Part of a small language model's weights: rotary positions.
MLP neurons of a small language model. Each row is named by its layer, matrix (gate and up: input weights) and neuron, and shows model dimensions 186-281. Each number is 50 + 15 x the weight over its row's rms, rounded and kept within 0 to 99. A neuron's up and down rows have the sign that makes its largest values positive.
A block is one neuron, or neurons of one layer that tend to fire together. Before each block is what it responds to, as a language model described it from the Wikipedia text at the highest values.

Description: Military word completions
L6.gate134:66 47 52 75 43 45 46 64 57 48 45 63 51 69 51 30 33 19 35 54 68 47 24 49 48 67 55 60 64 46 52 72 60 64 26 28 99 71 41 14 48 54 48 49 69 67 30 43 45 39 38 47 40 53 65 51 43 56 29 61 71 27 62 49 64 44 52 41 43 80 52 66 35 61 54 48 30 35 29 60 74 62 72 64 56 61 53 56 64 78 53 52 13 73 41 69
L6.up134:48 27 67 49 43 46 63 67 47 49 41 51 74 89 73 25 33 38 63 35 60 33 51 28 70 59 54 38 62 37 48 67 57 56 76 38 68 65 40 43 43 44 34 45 37 62 50 41 33 39 33 56 43 42 26 60 42 60 29 43 29 34 23 43 60 65 97 42 11 61 53 54 42 30 58 71 52 40 49 42 42 38 61 64 73 50 60 47 60 85 26 46 53 85 54 46
L6.gate140:42 52 66 35 43 47 71 31 29 35 49 81 42 57 54 33 46 49 91 48 60 65 43 28 43 47 65 24 46 55 31 53 61 65 59 55 74 32 63 62 25 83 56 53 17 54 48 50 22 32 39 35 61 62 51 76 53 35 58 51 51 28 59 61 46 40 45 25 54 51 38 62 57 32 42 65 68 50 40 54 86 43 27 18 49 76 49 32 40 66 25 56 60 53 58 19
L6.up140:39 50 52 25 36 47 58 55 35 47 56 55 47 55 60 55 60 41 44 19 51 48 46 41 63 55 61 36 22 43 37 34 59 43 46 51 59 45 22 44 27 53 51 26 34 49 68 54 49 36 38 35 63 22 33 46 59 57 49 63 39 07 45 18 42 45 46 34 29 78 48 54 49 49 39 54 64 28 54 45 72 42 18 14 38 77 32 48 36 60 23 35 59 47 20 26
L6.gate1015:27 35 43 67 65 09 54 58 50 42 56 54 39 04 61 64 52 43 59 42 31 40 37 51 46 40 58 47 40 31 55 45 49 44 61 50 65 51 53 72 81 97 55 37 28 61 43 20 60 58 45 20 59 50 65 39 48 73 32 49 64 36 30 52 20 32 51 72 36 34 74 32 38 51 65 39 51 35 68 82 49 26 55 58 34 47 61 44 54 58 36 70 70 38 61 30
L6.up1015:42 64 33 48 43 47 40 21 68 55 35 40 33 34 53 53 33 35 63 46 60 62 09 76 19 56 54 48 76 68 46 38 41 29 46 50 71 70 66 63 57 69 40 25 42 43 60 79 40 41 45 10 71 45 50 29 84 52 74 65 61 15 50 44 37 63 19 49 65 49 49 40 71 56 57 25 24 43 65 71 89 37 54 56 55 42 22 26 59 53 40 51 75 53 48 30
L6.gate1306:46 69 56 53 29 46 48 57 42 36 39 49 71 37 33 24 33 71 58 63 55 64 38 40 59 66 42 59 50 71 58 31 53 69 26 65 42 50 34 60 33 68 68 59 43 27 79 89 44 44 46 66 46 41 74 42 73 58 34 64 63 55 13 45 49 18 64 49 41 54 35 49 56 35 10 66 44 42 37 39 52 62 60 39 51 48 46 49 43 40 39 63 39 22 55 32
L6.up1306:49 67 62 49 71 21 64 42 18 67 83 56 41 41 46 46 57 37 18 47 30 51 42 37 56 43 37 60 53 56 04 38 54 51 44 57 42 62 22 45 55 91 42 43 40 63 54 47 61 54 51 54 50 69 66 41 68 74 38 45 58 74 45 33 73 23 40 54 28 34 40 62 66 23 61 78 56 25 23 64 54 25 30 29 59 44 55 44 45 47 57 36 38 60 19 37

Description: Year completing dates
L2.gate1215:56 45 47 55 69 58 49 63 54 67 03 49 59 81 50 57 33 41 41 69 56 51 55 44 44 68 52 41 43 75 55 66 41 33 44 63 58 72 45 40 48 40 64 39 62 65 50 63 51 30 53 21 46 57 67 55 40 43 55 44 60 76 75 53 32 32 79 20 52 59 36 67 46 52 55 39 58 57 31 14 32 35 65 78 54 42 48 49 75 46 74 56 67 44 58 29
L2.up1215:55 45 57 60 49 55 73 62 53 65 09 47 58 63 80 43 31 26 50 53 64 47 55 61 28 58 60 37 45 73 47 63 53 47 65 69 47 52 43 44 42 23 55 40 54 57 37 46 30 31 50 24 38 51 61 58 53 45 62 30 59 71 59 48 28 28 68 32 69 51 53 45 43 55 57 26 40 54 35 32 34 30 66 72 52 34 62 59 63 36 58 61 73 41 66 21
L2.gate1229:36 48 48 38 41 39 82 48 60 62 75 39 62 34 44 39 36 46 60 81 37 68 56 57 43 40 44 48 20 46 51 65 50 52 56 55 48 75 66 51 25 60 53 80 67 23 75 54 43 47 60 43 52 67 58 54 33 63 33 25 55 30 61 48 53 55 18 47 49 53 61 54 56 35 49 53 29 70 53 53 62 76 37 64 47 58 49 05 67 64 61 55 36 59 44 61
L2.up1229:45 50 39 41 47 52 61 53 54 43 29 55 50 43 25 59 46 78 59 66 65 79 25 61 44 30 14 58 55 28 88 56 40 36 36 37 46 57 52 58 58 50 55 53 67 51 44 29 54 40 31 39 33 45 68 48 41 34 58 52 35 50 71 52 50 37 56 58 36 38 73 58 34 56 75 46 58 48 69 40 61 22 47 20 46 72 55 54 51 70 60 46 48 45 55 45

Description: Vehicle and engineering terms
L2.gate840:04 33 64 36 43 47 58 60 18 48 62 27 31 40 72 31 43 57 68 64 28 63 40 39 35 34 53 68 61 57 82 38 31 30 42 36 60 59 33 33 68 42 52 46 60 60 68 53 48 45 42 46 47 52 41 46 56 45 47 60 49 28 50 52 32 52 24 51 62 48 35 57 35 55 45 53 37 45 76 32 52 31 30 31 31 16 49 74 43 44 77 26 20 55 53 50
L2.up840:42 52 56 57 56 48 45 63 62 27 52 24 41 31 84 49 27 50 47 72 42 61 37 23 58 48 50 56 53 49 28 42 41 23 39 52 56 36 21 43 50 44 27 26 24 46 68 51 54 48 22 40 47 42 44 33 40 40 60 46 43 43 51 41 56 43 20 41 49 53 42 50 35 66 42 51 39 71 41 58 40 63 39 68 38 41 48 71 57 30 51 25 53 51 24 68
L2.gate1052:00 71 40 64 27 39 47 44 62 48 48 79 25 47 48 40 21 62 79 14 39 41 54 52 35 38 46 42 65 32 40 60 51 32 64 52 60 43 30 13 47 76 38 39 30 32 72 51 61 47 48 63 39 29 38 87 64 73 54 48 60 50 46 27 51 42 18 63 44 30 34 04 42 54 64 71 52 42 45 53 33 50 34 19 72 72 61 30 51 29 43 17 19 44 28 52
L2.up1052:47 49 52 78 44 54 38 57 22 44 22 67 45 44 41 47 36 22 27 35 59 46 42 30 41 20 44 60 64 64 51 66 44 29 39 51 85 39 65 42 44 51 70 54 44 35 77 59 26 47 13 18 50 37 45 60 68 52 44 39 49 34 57 25 51 51 13 45 32 47 50 51 59 56 33 55 63 23 68 59 48 54 31 34 55 51 51 17 39 41 45 66 41 65 45 61

Description: Birth year in biographies
L7.gate62:63 33 49 58 82 51 37 44 85 49 38 30 45 29 42 43 47 51 65 61 44 42 64 47 54 70 39 45 49 78 14 70 49 43 45 31 43 47 60 45 38 40 71 27 62 58 55 38 30 66 45 60 60 40 44 51 20 48 39 69 51 28 35 63 50 53 44 45 62 61 60 61 23 54 72 48 62 33 60 69 43 41 41 24 10 26 63 46 66 56 52 56 52 47 57 65
L7.up62:44 34 55 42 42 12 28 33 38 49 80 49 57 45 60 36 64 31 43 47 58 35 60 46 39 48 62 68 68 78 29 46 67 40 45 49 57 42 66 48 60 35 28 40 49 49 61 56 47 84 25 55 58 25 57 86 26 37 26 42 49 36 51 46 55 41 54 77 44 49 66 52 33 49 57 63 57 41 34 61 29 39 25 61 26 39 57 88 57 26 60 16 43 53 52 74
L7.gate133:10 42 72 52 57 38 45 46 70 39 57 64 56 46 45 53 40 67 59 60 41 30 76 44 31 22 44 54 29 58 44 19 64 59 68 74 51 54 34 37 41 53 39 46 73 41 69 43 54 65 36 35 38 52 46 38 74 66 45 43 63 46 43 30 35 29 40 36 44 31 47 31 55 57 38 35 51 38 33 61 30 40 54 56 33 38 56 76 52 56 70 37 76 45 46 81
L7.up133:34 43 69 28 62 47 61 56 39 50 52 77 70 38 57 17 43 57 73 76 56 23 52 07 20 48 40 63 75 89 36 25 58 33 29 86 29 70 50 65 55 36 62 77 65 56 38 65 32 49 27 48 70 61 56 48 57 66 61 57 40 49 44 21 35 51 18 46 42 34 62 50 68 45 72 25 47 62 19 08 46 88 48 60 32 61 33 62 33 50 24 67 70 64 40 38
L7.gate159:30 54 54 24 48 40 31 71 58 63 17 56 64 54 45 23 43 29 69 32 59 42 39 49 48 64 77 48 50 49 49 62 46 78 43 34 62 97 76 55 41 47 36 54 37 72 54 43 58 68 55 58 64 71 68 71 30 41 71 37 50 57 73 30 45 33 65 58 49 48 69 61 57 43 49 51 44 58 61 72 42 53 62 67 37 59 48 44 50 32 91 61 67 39 45 52
L7.up159:55 57 89 42 68 42 65 36 70 41 30 59 36 40 33 33 71 55 64 36 62 71 57 51 73 64 40 54 20 50 48 54 61 63 39 71 31 32 68 45 32 45 51 66 42 34 52 39 47 42 39 48 41 59 29 33 62 49 29 68 49 60 64 59 56 54 59 32 46 44 78 44 27 56 51 76 48 48 28 60 15 37 31 39 44 50 34 40 43 33 74 35 46 57 36 39
L7.gate235:28 31 54 57 69 29 39 61 66 39 68 88 30 27 25 59 51 49 54 60 59 50 40 60 34 64 45 76 40 38 62 49 43 54 36 72 66 41 56 38 79 43 50 40 28 46 51 60 51 72 43 61 47 55 75 44 47 47 56 59 65 22 36 31 44 50 55 49 68 26 48 40 61 46 75 44 45 31 50 58 47 51 39 78 54 44 53 33 44 47 74 44 47 75 54 59
L7.up235:67 44 50 08 50 41 54 52 55 38 48 32 72 38 62 56 44 57 59 39 56 48 36 53 50 35 31 48 01 40 57 67 48 17 61 27 37 65 45 43 34 52 49 52 59 57 64 80 14 64 66 59 43 57 29 65 49 54 41 36 55 59 64 67 71 31 55 49 51 32 29 57 65 47 49 29 23 49 60 21 62 69 23 65 34 32 54 59 63 68 18 48 44 66 57 44
L7.gate308:26 50 41 31 54 42 39 22 53 47 61 39 65 57 69 43 54 61 41 29 52 44 92 40 38 51 62 49 55 55 27 54 66 55 56 60 55 38 52 57 99 54 57 51 45 50 50 46 36 32 38 72 51 36 47 41 31 60 46 51 61 44 45 39 61 31 70 43 40 53 46 48 36 69 53 71 72 53 37 71 56 43 66 50 46 38 61 47 66 49 68 53 40 45 71 63
L7.up308:37 48 45 42 49 54 44 53 55 47 30 37 58 23 46 48 05 67 17 53 54 43 34 44 41 38 42 14 68 71 36 22 64 47 74 69 48 61 59 46 39 10 47 78 56 57 35 36 29 35 44 48 56 55 52 43 26 37 55 56 31 35 51 55 33 40 73 43 41 44 83 81 64 60 58 62 53 71 32 59 81 26 67 28 69 61 68 64 60 49 56 77 63 61 57 54
L7.gate366:41 36 42 43 64 51 69 39 38 30 72 44 31 45 49 38 80 49 35 38 32 65 48 29 55 29 56 42 80 53 41 43 48 37 66 25 27 49 49 69 64 43 57 44 55 40 51 36 56 62 45 41 32 48 66 63 49 41 32 38 28 52 37 39 52 53 62 40 56 30 66 66 47 27 61 45 51 55 44 60 30 46 30 57 53 49 39 51 19 40 68 70 58 54 46 48
L7.up366:34 54 66 56 49 42 53 19 60 41 54 44 33 50 19 22 14 42 40 77 53 49 49 29 62 52 41 37 42 46 56 44 37 32 60 62 65 46 54 58 65 28 70 60 85 56 49 42 72 75 56 69 46 78 55 16 26 37 55 35 44 40 75 37 42 69 55 48 44 48 32 33 66 39 45 47 31 74 30 34 37 39 59 59 66 67 32 36 57 44 49 62 57 61 69 27
L7.gate1135:25 55 58 70 72 59 43 74 36 52 57 55 19 37 68 13 23 56 70 67 48 63 50 35 61 70 64 60 61 37 51 47 55 47 61 23 41 47 38 49 31 39 66 34 47 56 29 49 49 35 58 59 64 33 70 33 49 75 37 64 29 41 61 52 52 22 40 62 46 76 46 12 24 53 54 27 34 51 45 40 69 54 50 46 55 41 37 66 68 51 36 58 22 60 61 50
L7.up1135:48 50 48 36 62 44 48 61 48 48 63 38 49 72 54 40 59 65 68 42 64 64 83 39 51 41 34 56 39 64 49 39 40 36 67 87 66 52 47 43 45 56 71 48 39 27 76 38 54 72 75 46 83 37 50 51 63 59 41 39 28 78 42 45 52 21 59 68 64 69 62 53 62 61 69 30 22 44 32 42 18 32 58 26 46 51 23 55 54 49 49 68 40 47 50 67
L7.gate1152:43 45 72 56 45 37 63 40 35 23 42 47 85 39 85 42 59 73 55 76 63 48 45 55 53 45 43 48 58 54 31 38 74 38 45 44 87 49 77 42 33 56 67 46 68 64 72 53 22 61 46 43 62 62 37 39 37 49 57 56 70 26 51 57 39 55 64 32 02 59 53 34 69 41 55 37 64 41 44 79 56 69 33 64 37 32 56 46 39 45 52 62 49 60 16 45
L7.up1152:43 32 31 57 32 55 44 77 57 50 54 57 49 49 59 57 56 28 58 48 29 56 37 22 47 62 68 49 41 42 69 73 45 32 36 47 43 35 53 78 62 26 44 66 51 46 54 52 76 54 27 29 70 43 61 54 45 42 52 43 43 50 77 26 51 35 47 34 55 27 40 41 57 64 46 58 51 58 33 65 69 45 75 31 41 55 14 80 53 49 59 57 47 31 44 47

Description: Engine and technical specs
L7.gate113:45 29 67 50 54 57 51 49 40 40 60 52 59 44 39 70 67 59 25 22 62 63 61 55 58 52 57 62 46 42 38 70 52 42 26 59 39 35 50 68 37 63 52 37 03 34 60 60 30 45 58 41 55 86 83 43 47 58 71 42 42 34 56 50 51 53 33 44 38 49 60 37 46 36 31 69 68 91 51 50 56 50 30 53 51 32 53 43 52 35 52 42 55 52 54 52
L7.up113:45 62 61 41 61 49 56 43 63 30 47 73 44 55 38 64 41 37 68 18 40 73 29 76 61 63 69 20 55 30 44 50 40 58 52 36 63 36 67 79 61 57 41 68 27 56 44 67 16 51 42 49 45 44 40 17 79 50 41 79 86 49 36 44 73 60 25 22 27 26 47 58 39 61 33 69 69 82 78 51 49 64 51 21 61 37 55 60 48 55 27 53 79 45 44 71
L7.gate256:33 24 60 43 50 55 62 51 56 51 46 60 52 45 49 53 60 54 50 64 46 45 44 53 43 57 49 45 71 46 40 29 25 50 51 15 70 36 38 61 35 35 51 39 45 75 68 68 48 22 34 53 61 38 68 56 51 47 58 31 62 69 53 34 54 36 25 18 60 57 54 34 45 53 15 56 54 53 44 53 33 35 62 45 43 62 51 76 43 29 45 34 21 45 38 41
L7.up256:41 53 49 45 37 72 55 25 33 63 36 28 54 61 24 53 52 75 51 62 51 38 33 53 49 47 51 53 50 32 54 40 60 42 69 10 54 12 62 37 30 53 39 41 65 40 51 46 38 63 43 57 50 69 48 28 26 46 65 64 61 52 68 63 58 24 28 27 39 45 79 42 52 46 18 50 69 53 62 21 43 57 45 50 34 62 38 31 44 43 43 82 36 52 55 28
L7.gate675:24 45 47 32 38 18 86 60 47 55 47 35 62 48 40 47 54 47 57 33 13 32 47 57 62 60 32 53 47 46 43 50 47 40 57 57 53 26 29 52 47 41 55 10 50 43 57 18 72 53 82 43 48 44 56 50 37 77 28 38 67 58 54 86 54 42 45 34 39 27 40 46 47 16 34 56 36 58 73 52 52 39 59 57 56 69 39 36 48 62 50 35 32 41 40 52
L7.up675:58 55 20 56 18 53 54 31 38 70 63 61 60 59 61 73 52 48 64 54 36 58 58 21 46 61 77 43 59 35 32 61 53 64 50 38 62 42 47 43 43 73 60 28 62 62 21 51 67 60 62 56 35 45 58 37 43 41 34 41 49 80 60 55 67 17 54 53 39 54 65 49 55 36 17 91 60 69 77 47 60 42 55 66 47 59 49 41 45 57 61 52 46 72 47 67
L7.gate736:15 49 36 15 53 22 59 54 42 62 32 62 52 63 45 56 44 55 28 42 39 34 59 65 50 47 62 46 56 56 47 30 65 71 61 29 39 50 58 34 50 56 37 37 54 23 81 42 24 41 09 57 36 50 52 28 38 59 63 39 40 10 43 37 67 24 32 60 56 49 45 54 55 47 23 27 62 60 55 20 68 31 48 31 44 71 65 36 57 60 64 47 41 69 36 41
L7.up736:66 82 57 53 39 33 51 17 46 49 37 39 58 53 57 53 28 53 47 27 55 37 32 73 19 31 16 55 34 51 50 50 68 43 56 72 73 67 58 27 26 66 58 59 58 63 53 44 67 58 37 40 55 53 60 55 78 62 48 53 38 28 61 36 46 29 54 35 52 40 30 39 79 22 38 52 27 45 42 65 55 28 39 61 55 53 81 77 32 31 77 56 41 54 71 36
L7.gate802:19 51 52 55 64 54 48 58 59 67 33 61 83 27 83 40 64 48 59 18 53 52 60 42 49 67 38 55 54 69 75 50 48 67 75 50 38 44 53 63 58 29 14 57 35 74 42 50 53 28 53 55 39 49 55 58 48 69 49 57 56 32 30 41 42 22 48 36 36 48 31 55 83 52 50 64 68 60 50 41 45 19 45 52 51 43 52 54 23 53 43 34 09 32 35 28
L7.up802:21 58 57 60 34 52 58 58 28 53 53 72 44 39 69 38 35 77 50 37 78 65 42 51 57 33 48 44 57 68 70 64 58 42 57 56 29 64 33 63 25 41 47 61 55 61 44 40 42 34 77 21 30 72 56 31 48 75 15 62 55 40 39 23 27 53 60 25 32 53 54 29 50 47 59 51 35 46 63 43 46 47 65 43 57 13 64 44 40 45 44 32 22 38 54 58
L7.gate928:42 36 35 63 49 60 63 30 27 48 65 45 53 66 52 52 35 50 55 39 42 63 30 51 50 41 26 41 54 38 69 63 68 36 38 27 79 00 67 58 53 55 53 12 42 65 62 61 50 58 43 50 53 51 64 64 44 77 54 40 38 41 42 42 34 57 39 49 33 60 56 42 56 34 57 19 41 47 99 58 42 21 42 57 31 62 37 51 30 95 45 34 42 59 36 58
L7.up928:64 14 36 66 31 25 46 58 31 54 77 54 62 25 28 37 55 20 76 46 60 45 64 65 39 64 13 65 67 41 75 33 46 53 49 55 41 69 43 57 39 31 48 11 45 50 38 39 32 37 56 50 59 39 44 34 57 61 49 78 60 49 49 56 25 30 82 43 53 52 72 31 58 42 41 68 55 18 59 60 56 69 68 45 42 54 57 37 41 40 43 69 54 59 43 39
L7.gate1145:56 40 75 66 60 62 33 46 44 35 41 52 52 22 55 57 27 50 67 57 67 39 60 53 56 63 69 44 38 53 77 39 54 70 43 66 29 59 29 45 37 29 41 47 50 45 58 64 57 61 29 55 37 39 58 39 44 69 32 39 65 74 69 67 52 43 20 33 29 57 38 18 74 43 49 55 67 34 56 53 23 78 85 70 46 94 65 41 49 56 57 45 26 48 35 75
L7.up1145:57 29 60 54 52 37 46 70 50 59 41 21 41 47 68 64 44 61 56 44 62 68 61 40 22 53 55 54 68 51 75 27 47 43 40 62 25 54 55 58 44 41 47 48 47 40 45 56 59 81 44 48 46 47 60 73 54 46 37 49 69 45 39 80 40 60 37 30 35 68 43 46 51 57 56 34 45 39 35 35 37 21 47 43 51 90 69 29 50 68 69 52 30 33 48 65
L7.gate1173:26 55 19 45 45 65 59 44 58 60 54 57 40 21 30 74 65 70 56 24 26 42 54 60 66 52 76 43 91 39 70 38 38 43 48 55 58 56 28 57 46 64 46 49 67 43 62 58 41 40 77 46 36 86 43 77 45 45 57 54 25 23 39 38 11 47 32 34 36 35 56 43 60 24 45 54 40 47 33 78 37 45 30 44 51 43 36 63 44 75 43 41 38 73 46 41
L7.up1173:39 21 44 53 48 39 78 43 53 28 39 48 50 13 40 47 39 72 47 71 47 35 30 47 55 55 72 63 67 86 46 54 32 51 44 35 66 18 55 38 29 43 56 48 62 48 57 46 62 31 58 27 44 57 78 56 52 49 40 66 75 65 20 48 44 22 43 47 24 14 66 47 69 50 59 97 68 31 41 17 62 41 61 66 69 40 35 61 40 53 47 58 35 40 59 50